Weights of a small transformer language model.
Architecture: LayerNorm before each block, learned and rotary positions, no biases in attention or MLP, untied embeddings.
Training: a variant of Muon for these matrices, 1360M tokens, 10376 steps.
MLP neurons of a small language model. Each row is named by its layer, matrix (down: output weights) and neuron, and shows model dimensions 176-303. Each number is 500 + 40 x the weight over its row's rms, rounded and kept within 0 to 999. Numbers have three digits each.
After each neuron's rows, "raises" lists the tokens whose logits its output raises most directly, leaving later layers aside.

L5.down1032:454484405514460492485481466573556408448484468504509513591469518476487526540455508521538522548477412519541520443487471493565518541491534501566471485550530501560504478518528513485440510424458468541483559555564599554478464473499477530470479471474501527534469390490513528540430487495511513527598504551500486471498479430589435428542456513459535493498479536491465533525587497507506508504483
raises: " cause", " defeat", " destroy", "ase", "ids"

L5.down2120:515458557532411594553542513529469484459486536415481478529539489505591469490544474534561516473441399507485509544472534512519495545463480479502535456550481479380504490473519478520562499487467489518448492499502478526498534467514444482545532531475513560559549476473495532514469504539477518521520570497491483482496505502583490465479454517582474452542504537451568510543510469515607528513504
raises: " years", " decades", " days", " 90", " months"

L5.down2242:557417540515403508455591491474465550585486506438460580484466440547471499445470480589485466526485482492525463447495496505458487484419538472498508455476492534469456522541541504443466530516518510482489517509493443541497530519451567508483479502446513472573542462531556432498419525457455508408646461559483485555392514491494464494464515518485509467478511532552473536462537490443508494437467
raises: "ors", "ancy", "ants", "ivity", "ed"

L5.down2106:424593540553526503493546444549560509518544538497484429548493466414530472534527553482499481514491630484465569529487505465475503549459522536457457500479464536440532456481484478527563435601454521573557549554451502514545426449455558480427505505501545461456468477482461514503496451528504441483544523398511533512535510474540466482501489506509469499505461497512473476459481478510456512439468
raises: " date", " age", " rank", " names", " name"

L5.down1548:527576473548454460561582500500460500456520491429420520573465525447605612587493506561522501538518528481536382469561518494535413544464461471563558518526530469446503506442477545540471435523458514517482504512570501507508514440460517479536567540456494489529540549475520423472435478475507461490462481462446537538505509545511424462452534488498409537484505544417486495484498562441544517446513
raises: " which", " whom", " whose", "which", " where"

L5.down2444:516547584579425484519447500489440498513448473542537493484489504485500535448537582556509481491523391492489487452438540457542439499423530519521458505496484540492425453550417466554531454484519481495472433469516476552476476505560542530541473460545501487484486461515564552511480498536454555488502478568592581519503570534426494565504505552537480506570443571483495517535539402468486543494544
raises: "ur", "ase", "ases", "ude", "ats"

L5.down190:510535529465513539494544567436527529492496523485513450523569519529500487504499475515484510517550541502538508467474541526520503487487426459540440453578471502531522451457532518474547513494482485502516552473490457442491535462491487467536424518471551496538476520527527458481450459583555528507567538500539479533497503552538579507563484483423534509542494487526498573445512570502451557484500
raises: " change", " addition", " capture", " changes", " arrival"

L5.down1557:485521530452516438506496521471445487539451552437498517524442452479522496468489560506506547433543598543522550395440539456471537505483472487577537489455454460519523506424490496463562527510553505431480531508428487478516521484480457630514565463554519534493472533541516516471495502481481439485457529504475482519452548527511425482466497477413481535560447502493455487496531467506491488512493
raises: "ut", "ile", "ule", "ular", "ult"

L5.down568:518522512502537478486437456428439522464493536534453523488432462493495509489472488580451508493399334473541502478492464504548475520512536506499484471487486449554389498495460452457594490489480516445484557548438529524517515528513397520336498483415556535456519464501472507524578451472495527502518461489473472487487447434475495455436525558454466506526491482448504570516533522520462461467498
raises: " would", " is", " are", " can", " indicates"

L5.down2435:478453545420498556574465510473540491434519480556505522481493490545495419497487570525476508552520651599420461494517500602494545541504468514464483522471488443501525479535464521519536481459506524507494500531510483472509537480468517562558454585588457499532499546537526527501420561540483579498477545501571468539501507498534450436435503421538474475490483580517461473455475499522513477544489
raises: ".", "'.", "$.", ".\"", "%."

L5.down1052:536550465532490483462476556465479525547489512517466472585501495505487507476573475527511550454499558544452578591538531514447495504495496507528507434464439451600465458509499549472456471549471500534575482489486452492522463433498530473464469450544547497498486505503498467516571493456497514507469503460478494522505515550522469486498457517415525505467526466418531414496546525519499487492561
raises: " might", " would", " were", " could", " may"

L5.down970:536503563504409541486518457562516517462535562531552411453521526522487518459437459475534485530500432505477503504512552467499438538530412505524446449511438580488465543414491470461475499454501477538433551509520519529511568543451449501560472464495424413522515510552516528475607545507528483473490573487474491533563481538526488526557510593466532482438435491441506560558437466545441493450556
raises: " 1989", " 1990", " 1970", " 1968", " 1965"

L5.down51:463508472451460534567504502505454521530485559570460573471527472550560530592500559494422484563515433560540456513508550520491540475476503495510496537502547464424436492416469457533489553559433499527529432509487480566528531479487443471487468471527502500470582515505588515536502508437461518537499507560447514489517490471543502511493498520513463451452544427542474456496506534473517550533582
raises: " and", " or", " on", " at", " upon"

L5.down1987:521579508469530471507455538474510492471467475527500443542435507544446580509532467489497516447460478479509535545539422442464501514489471534518510462454545552481520510453494498502510507527468519500571481479518464534445525518495503471435413505552572513475554524535479460547522542478525516506485538410596410430538553479474542559506510542481488509535531516501550484467557552473423478506536
raises: " will", " would", " could", " died", " must"

L5.down772:529522486468504485457437475519500444577520508479495496483421473587543474474491554544419510562458536442516485421462467403506494520477542523519449477488514423458482469481492509489540527508447512518535512499538581522566500506547520450588510472474495484486524542439461481497476579447473494540553486552470442456451505465537495464500484529611454506469583397498535540514515488484506561499530
raises: " and", " etc", "},", " &", " thus"

L5.down1863:458498502536481434519460505408503551445556440548551474475469525476407491435502551482529468523557495578422474527568451491496459523519508552432520564505504514458472498473506520504534488573486497481539485530453446502557474516513582536476482534498482468430531476523497515443472523408521517551478506461488449509454487568439526505559581468505493486473437508504455515510424498415482543538481
raises: " leader", " founder", " president", " head", " Director"

L5.down1959:585515411443446471530523523476516547520442471517504481539425472557508446601511488455491482453544429503544512589446423513442445527528517462527537534512540441456487474508460513493503532468469554467512473453494521496450555578496562539535469501439473517461542560425508512413526516476495528447470521506450496444500549567424510517449524539428450474483544501561469490524447484561424465544466
raises: " married", " lives", " killed", " seriously", " survived"

L5.down1937:502509454440528525527469502510561456531536447536509570501450539463549510484498428496514529487460501539467514519439568432481497494530461458497497504494483514542461552469474522486495509505502489470434530480488588475498488526536481531527508406501496578500509500493465623442494488453523539482531453495466446421503465549468390484514453466537526506547539525476533519517532424457495441424422
raises: "ized", "pir", "ides", "ised", "ice"

L5.down1883:533487488486475538415507553511497576507532507505568498557433573478497553508479484470546561474438601499431530523475513558518521490480495553463500461437594526548482540486457540411500462446515524459576512513510507518496500427561463512324489466469541499510508463429468522525500474467615481432512458496483454526568507430478531544503483548464451480603509446526537446506520480469474536506523
raises: " could", " came", " would", " will", " can"

L5.down800:470490474488484476516515484509478504365471488510536442478472524471472533456402498503543459493510484551430525454521547510450546488504488539549475459448382462505512522435534511499457459466592566530401535469518515586579507440418500498484448528539449496464495560464535506458477534452479453485479547530514470477588471547512482516501524531525557439518477518534467581563394459560487489522503
raises: " fall", " 1988", " 1948", " 1987", " 1990"

L5.down2078:519497470496536486511458509493478525523538516524429377537563496505432468513464520463477499472551579516449514496506463540518437478553535521534559533587473467450518482506519517491460519468461421484560524419501505463495467557487512548589547474548486540534432479567478499505532499528462506570473528507598480552494513498522505517538517446536529490507486540486484439526466463523519464494500
raises: " having", " offering", " being", " adding", " defeating"

L5.down243:452450539470464523534497580520437544496543531533514491470505509529514469524511497559482488521520540468528454485493499556514468521487503502491507465579461375437457505488513478521469570464524518485478495511450484491520522597555439492480428524483451520441490555443495569467502533450488503508508548465555494500449516550476496540412515586490558455469546519500511476539490485513532502496536
raises: " since", " depending", " from", " after", " by"

L5.down1240:394514541475472508508534552502501493577429513484485414490548482513484511503542448536458519466492453467475517522489497481464510473454488489489468492506571418448474561474533528546472541564561495547506494453520514461458547477534512523541466511537450487434537522518509500494503473492490472546500525485474472448477484500475535479499491553536454500520516452497422492485464502467523411546525
raises: "vin", "°", "dy", "dis", "burn"

L5.down431:445467519495550499540492503480501491461543508467459481513492493501465521529428497507423569453502440399507487505506485514511513554463518499549513428536490464502477468514533521486480472438489498581486574527519559466480469557523497515477510570521484427437478521480508497470565528552488560561569494448504450425482501446492563519502533532462549511508531499527519535527529542479490449498522
raises: " are", " have", " were", " include", " occur"

L5.down472:454409517446540563492535543539465493383463478473505484505419502439541444488505457551492468508532503539473426397508559476524445502451508457466453462463516533558494497558489543479457497581536451556478547592512491511474581503549527521485492400503522463507551534500499499461488494438469505497506516480560534542569472508478466514485434541542483463491496470479476504472460472606491498460449
raises: "iated", "ized", "ised", "ified", "ems"

L5.down1497:561482557528460478448502517503503479415536487483510515469473486397498536476527554571486477499551519485530512532509508490453503498455525585535495493509510493496494547529539428512500523527490476484456479456502502397439468461463474499422556439527517502478516539503530442379485526585465515542517519437514505451533473557542519522529512460502455446538545547452537594480511525478497523499496
raises: " up", " off", " me", " home", " Up"

L5.down1979:538471438457445493493496506469534450525488410431519508495434494418429526480531537548505531475561543518519503575528507455532504546590552486446509508515497575475501511479496509530499473477466526538494378449515435525538512564547525480484501467496444479463482478507538522494541486536518541502429431506534526543482526448480560495507519509481507514495475437466438502533564452581451470533507
raises: ":", " :", " follows", ".:", "one"

L5.down2191:442536457534504506532521485536515612442490485414450488551516506522451545499515470510565437480506563456507571506483510428541488461487481526535434467543484489515508509497536447507524496523546510520456511610499430548536496474536604520492464440475453433493468534490474492499401515470543457505480511520481489424441507505481535460558552463468453526476484532510478491509431479460556507536508
raises: " which", " whose", " by", " with", " whom"

L5.down446:553548550526514457440561490544481528549488516482410534545544520503458435545503452519487488481475529506538522544506580447549492547489491469460522524556484478447485441559435481530432554482503462507472456479524589462490513507516534505533450462483537473526581454466602560588529561491464513537547450542500488510496556519570473482437544461429424508461452493508486554483487524591461563516469
raises: "era", "se", "ending", "ire", "ime"

L5.down1569:448452469534441515476462530467491373539466493451508487532520547500516516488555591470429517467463484538521505526490455571503451483530485484458518499527523467479483528521480508490494514553543518493490449528598534444449459466458549485482514522462459474486500533491518449480551525488537597434474504518471505512495465528533523487571494577458492405534464520562509498525526540466509385519445
raises: "tern", "lock", "cer", "ces", "uated"

L5.down529:405434519493487588557484482444494459498579450524537586485485427542422501451538462459469516473495478492499492483495531441571521566511478433546501449456546465512541513477447506552526457552456509473415457503450511522540497502531573474580472540544461489422453477487545575454433555491414471540454577508557511449526435507526485511554519509479491513464496502487483530460559527528538515512541
raises: " following", " given", " below", " as", " next"

L5.down440:467455527511507500514492561535590475480521508493503498484457485561440556515435481445454515545531404516505521526487449522488497515571437492542507510494491502469508540545471452494444537550486495503543540477445478527529448456500528448521492510448470625528526472558559514475540507521430555446516489517558468448566499483510508487523532490563525465494560458537524497498453510516519463514556
raises: "oving", " upon", "lets", "arp", " attention"

L5.down399:479491491518552489547437454513509483607504501532467499502475524499506452465532513519432464482460482534512469499468437517560520498492544498536504575462462509511437478522521543559515546499446510484553490589518485522472459520508495532434462486482528465541553530540567426454484539531495494486450458495538524481412558465505557566542558494491513529472497500503512473464430497485518562588490
raises: " himself", " his", " died", " injured", " wounded"

L5.down1660:518534533498431527501517461512472459474482513463468508493468538519481459441546540470477507543571441516508529554455555520479478557470429525428479463584486396464567486519513480447501480387542538546424465542544521488456496449510535508500511505475522511487496560516422524494472568548478498502501466510484456564488457491474461565501481485407502504542496568504467486428470522438552518536529
raises: " with", " away", "with", " seriously", "ively"

L5.down720:468541460516451465451550490496493453482541550516487561502553513578588480460606411535482502493510587458471605496442481442562523520547585497440530433496484530539470549540520586472474497539462474497531467543525547537426520524516485433487563525550457552507472475524423495502481535480534431533532534511429511482561475550498535501451519569546480478519471503532517483502528573485521556521529
raises: " may", " could", " can", " cannot", "uries"

L5.down1637:466557505518558456462498527526492487516426529457522553527506461560488477492471568511469467456427458493460455532465464430480454512409485562514442488477519458453476538501536510472518563515449508425490471524493486495538527491495444443588514529446562479509517507514416516538487548468459435494509575539536450541517513470567519493448444577493484501451550426493465562514406498481519542492541
raises: " and", " etc", ",", " &", " or"

L5.down16:544463527476468518485505533419574413438485454530514502566426520470536463483496465518452512479536566515443509539461503528526479509465490540502525494500502497528542490421487520482504459508464456523533496459565473489493397530449431532450461461478496522546516519565501541522570472440552462514535541572502541508571565519502503451469485471502506518475531456530496485525475484480475530447480
raises: " she", " they", " he", " it", " there"

L5.down2251:540505489457536522579455475511544500453506453534530511506476529541434435460454472478463468557536510524567520441493492565487542517505468530526452581531442486429563476495501517577452451505506471511489540503495476489540448547492533552586494503567463405474424570534522524502582505557467604551460539491587559489477515549551489462546519465559503490435514489480562544512483489548533490490495
raises: "%.", "$.", "\".", "'.", "."

L5.down2105:497498524502547489517498511471542537423516456475515508501539440532508496483491433414498454524453460509559517459510508389493502497481479493493458514513571518474492524587501550472416490519512557521500475518383558549552562485391512480559531527523547475527465547477516507525508482477567503498486527563619494517503559432498448529490525487508532515618519470459555484509430461488528497545502
raises: " terms", " term", " existence", "orship", " as"

L5.down1104:498508445561410468524499509513518477513470443441452431518507495525508459477521522458512521491453540492434473459540441504495476536487433554420486477484419472545499486492538460498532487501539428497516519517504476513502508475444503491445548524428479588473520516508482475459506520538463510426509473531535501421432503441545500453500475416445424484500473443470460507512440579488537455447451
raises: " into", " to", " onto", " towards", " To"

L5.down1956:476480482510595500466467530472551518483531511496465607497455495543489475478524483477528533427499447495499488511437473540543479500507450417486515496522518499553548557456437544472498519467471579502473540456533404496393486543491434544500555481462564466467467559423477455424474556487512480467585451491387500473563523561474499541495506547441536539525490484512520519523515540511466515519499
raises: " promoted", " included", " entered", " played", " placed"

L5.down2372:525508467489529499415465535470500500527511490454426509534480504465508465495528512520577469459561653558585518546503498567556450463530516541527489521520552459521494490511501498550531530550541575536522540554517468489512498551431530453478506430509541515534545482474433471457523497435466515490460420545449481479462572513495524482468527516535529510489501528573532546489557511481530461526550
raises: " League", " XI", " squad", " league", " away"

L5.down828:503473516483511526455555552479493534432504602473495512450495516506504537505414521507519525510549520493425537440513471560479500462533465501544501500532444432435553515455530508521478540558428529540463464482505499525419532423503508532428530544500511455441510490440498522546553500476425510501452530556477519518483573457471554512514435561440471539497514541494510554454587533552445546513452
raises: " tracks", " album", " vocals", " bands", " guitar"

L5.down1605:515483482452506528538534516488543497572407423560582613487530480454482449511484555490457454440449609476579454512464519494485482527502529513463557533545487473525455494499567469472569541531474558511423479493443482485467571541530539531470513515430429541531495487514447561522553544511629521538469520524555500524525512500446518374477505518475512499538517505491506493536489447501483538533494
raises: " it", " they", " him", " then", " that"

L5.down1151:428465483419534538487509524491550531544544468566511572479525495512472518568581567464519526470480507497483448431440473543501503420467510464437487469516529537450520429476495508574489560500411547467477497463466474519444555565497436452492448426447454551509523537571448529519542529505519490466507476490465481464499475561527477434452501447529498549464456505433511492510452524535499537524439
raises: "ham", "har", "h", "ha", "hu"

L5.down2427:456502526461518487523461498471497500494545499431477494512518527417438449520455564508496510508475410468465525465466513504553458547420513503517517523444502574542460533481404428560466503510469450502476527537538535508504541526450500570541421475530496564522492458532508402509422486444427536428483516490557553401562573544478508560411538540457500565474517465448473501547477444452505557493576
raises: "up", "ug", "un", "ub", "uro"

L5.down1482:387473523531536478453509500448419499509567450503581523483442528507399503475539417487462451515493508542443477453561466518484503581524518492370452479505535584507432496462492510493461432507495491526503436543457489502501484476503545459453416527478517504476557510536478470503480533412429460482472490543538504543509432511511490479537564514458458498511443509518470540527465551448507547489545
raises: " editor", " manager", " Director", " Assistant", " engineer"

L5.down1783:593530461493531512495479527494506416469493463505548460494464514547489462520486574575482481452558501505508540502538475487499407536485552470575542547559499527487471533452414488509460416490626495528538455497518506525433473522483548485492544471523540497526501542458494437495510535431583575497527482492534502514580470444496492478493508517463546536506569525566507549502446508484486487496548
raises: "rant", "rated", "row", "rit", "str"

L5.down2237:520456572497462501413495488502510505466538518507508578493448513470553446523450462492548482536491510609494469552470571465466486547490510522471480479430536475482466538471462402442589508524482563497574478527513427525530479546475519514435474514455468406511499467566481539470496503440510517485505514510503487520602450522466483509441498532492526470468512509558486497484479487423452541563480
raises: " it", " he", " they", " she", " we"

L5.down2418:504470541479461491454449489492550434501502540472456378545503455487438503467472480449466483481485536482504439443528470482523526523446503489518535464491464381432526491480555503456506516529522527525456570553484565488556459505549410499494577462499498510458582447539522515503484536414485497485481480496431512523463572550526494506510529514533489501515490447494500498510506535480496529474490
raises: "ck", "ls", "k", "ks", "hr"

L5.down102:529494465500486480515453554521452452470489440483494447526486458440486463542502512501476486457517568487511484485515495488525452467458500469536501470428466524461497461483492483533536560481480489562506491476523475505512517449501597509463616557493432471439433545486556477453517480515514534476487586517455487453525573507506530529433520559547449523522483447505536506515430493468497548526478
raises: " after", " which", " whose", " before", " therefore"

L5.down1665:497413515570521567532539504512446537511527538521472486504554531521559467481464496516517472456469468483504542495466468526459537494497447473481563388508525442469471418571483595542527494493510545521476508520473534524539463496513494493560423441516498514497434482425446480514412489536425492567511498534488491510491464572601417504543464535460474483479564511475461564553478515482501438523432
raises: " years", " century", " decades", " days", " months"

L5.down244:512493433434510492487540532548493444535427521452480474488416467484421522549482544531451513420545398514430491531495452473440504566487510459492504509531492468537501489510555477550554542446439509519492571465451475447452515474485491511575544514492542531505481553394540484496485464480477518522466496494518564524530483530510503514512489518481542550569545482379455488486487504476544417488481
raises: " being", " having", " ending", " becoming", "inations"

L5.down1449:484477447503520484514559542508525504468446499489450562442507474476449468487524527475487496504524442496524514559573496563506510498496490540517550570521502429637426503483461519547511496567548440432484493455438434554472558526525501532572438422510532480557498530514525508510466523414471552509485447444527542515453547488536488500539501554476448450437503504453454527510517478519473439521431
raises: " meets", " discovers", " search", " decides", " wants"

L5.down2023:467568501479549444532477546469513519515538465544535528484524531527523505500551565550466579496539582557464507477469547475584550508458473463468444488479546608413453457534494493431493518528522525443458459515459504477527507477500548581563495547515497433548560418494481466499524505371453533473478482465471482569469511523475511448488454482513523449552494511488513524492562496414541458450553
raises: "er", "e", "es", "ern", "olk"

L5.down2425:501546443488408599435551462448515503498488497499499495505440537506452526544483524500480542498496449485548542535460483456475551523519513468471509542515549503462477426538492494482480468486528514497542383507547483514514521554545515515463456521490501468515509519459423493547528500518490536444477493498485500431489482454499523487464431492511532510489458460563443517503496523441446468491529
raises: " to", " importance", "ine", " value", " money"

L5.down2238:518525467484489503455424475607487477542529519489531515462452538464613461515470522507522481518473557621458460543527516475498548496509481590525522482489425511531578528470483504430542561528496492547543496524506487510566462524481489510554547496483394501490468410561538479441491505516509508517469506549506511508603474469428530555511507508508559461497484547543420509457603514445463507540439
raises: "\")", ")\"", "})", ").", "),"

L5.down2383:507543487546425524522531486512535527581513515447497521518493514502479505524451499438494495502503437505480508493445510421518489383468525470459488440547461567534508467488535531459534464498530528467420475555499497483530468527541491492570530463462527535483479487500520469491509508558376511504518509564503446530477484429527460462556467449508438476527388583436479497532441557516423512505533
raises: " to", " into", " To", "to", " towards"

L5.down1592:507567497484447502470442470481477563445476517498456533590436473486521497481452537488501521497437634462526445522505427427504437568538501563481536519456453468416500485488511555429565530519504488540537487479512556554579480485560479425463526525504451504464535512458504460485478438450539453516522504544498451435569489497532484535521438541490415421533503514482551437549495501530443497478477
raises: "\n", "\n ", "}{\\", " |", " ===="

L5.down140:505461525528491463550523421453513451543457541469484500506457541610525488460509527535443461467475418505471484533457457519484502515387388517468505538412492477467488514476495477481447497527403465463500443484483519495530519410469574406558532489510495491437573549526462493516548531528409375547471504533419392537533571460483536522460451456550446525468556441547526545547472498524505470441570
raises: " and", " etc", " or", " nor", ","

L5.down1603:526514484483523517505393512497441479484560430498510455491504476570471521533502481516399525550526412479444542450468543485518530565468557513485533418492448478482526478578462453463516569506570526503535460547550530489517539516539512439493524550530484450517549437502491540488497471576485486500544536535534537481473488538492495475528490482488518530545531498478498516513527444494478592522501
raises: " as", " among", " for", " according", " alongside"

L5.down1150:513563473498553429436422489460476515505475571455485484520551502510489554532527484484537560466409414452486540531510466387483487485470512556557470441498511556562500507515541524463481509460468475454547488491598577513516531459455483473463487440517481561461516525419490494581494503472555514485499517450429471473514461458449536511523530529464488529535517435498519507504500504508453491567522
raises: " were", " are", " could", " may", " would"

L5.down805:529489507457472538482447477514455558478471501455509499486417519483493471488411479495476474521482452507417549520440496471488579478528529500483527540493449524540473564585497463486532478519498511486507473553512514510501533435515519473441562519495446552562549541527507522515369475489524493460574485502530512530521488532490517493487508498515477535520550486443421554449462558480563491521479
raises: "izes", "ises", "ates", " sends", "jects"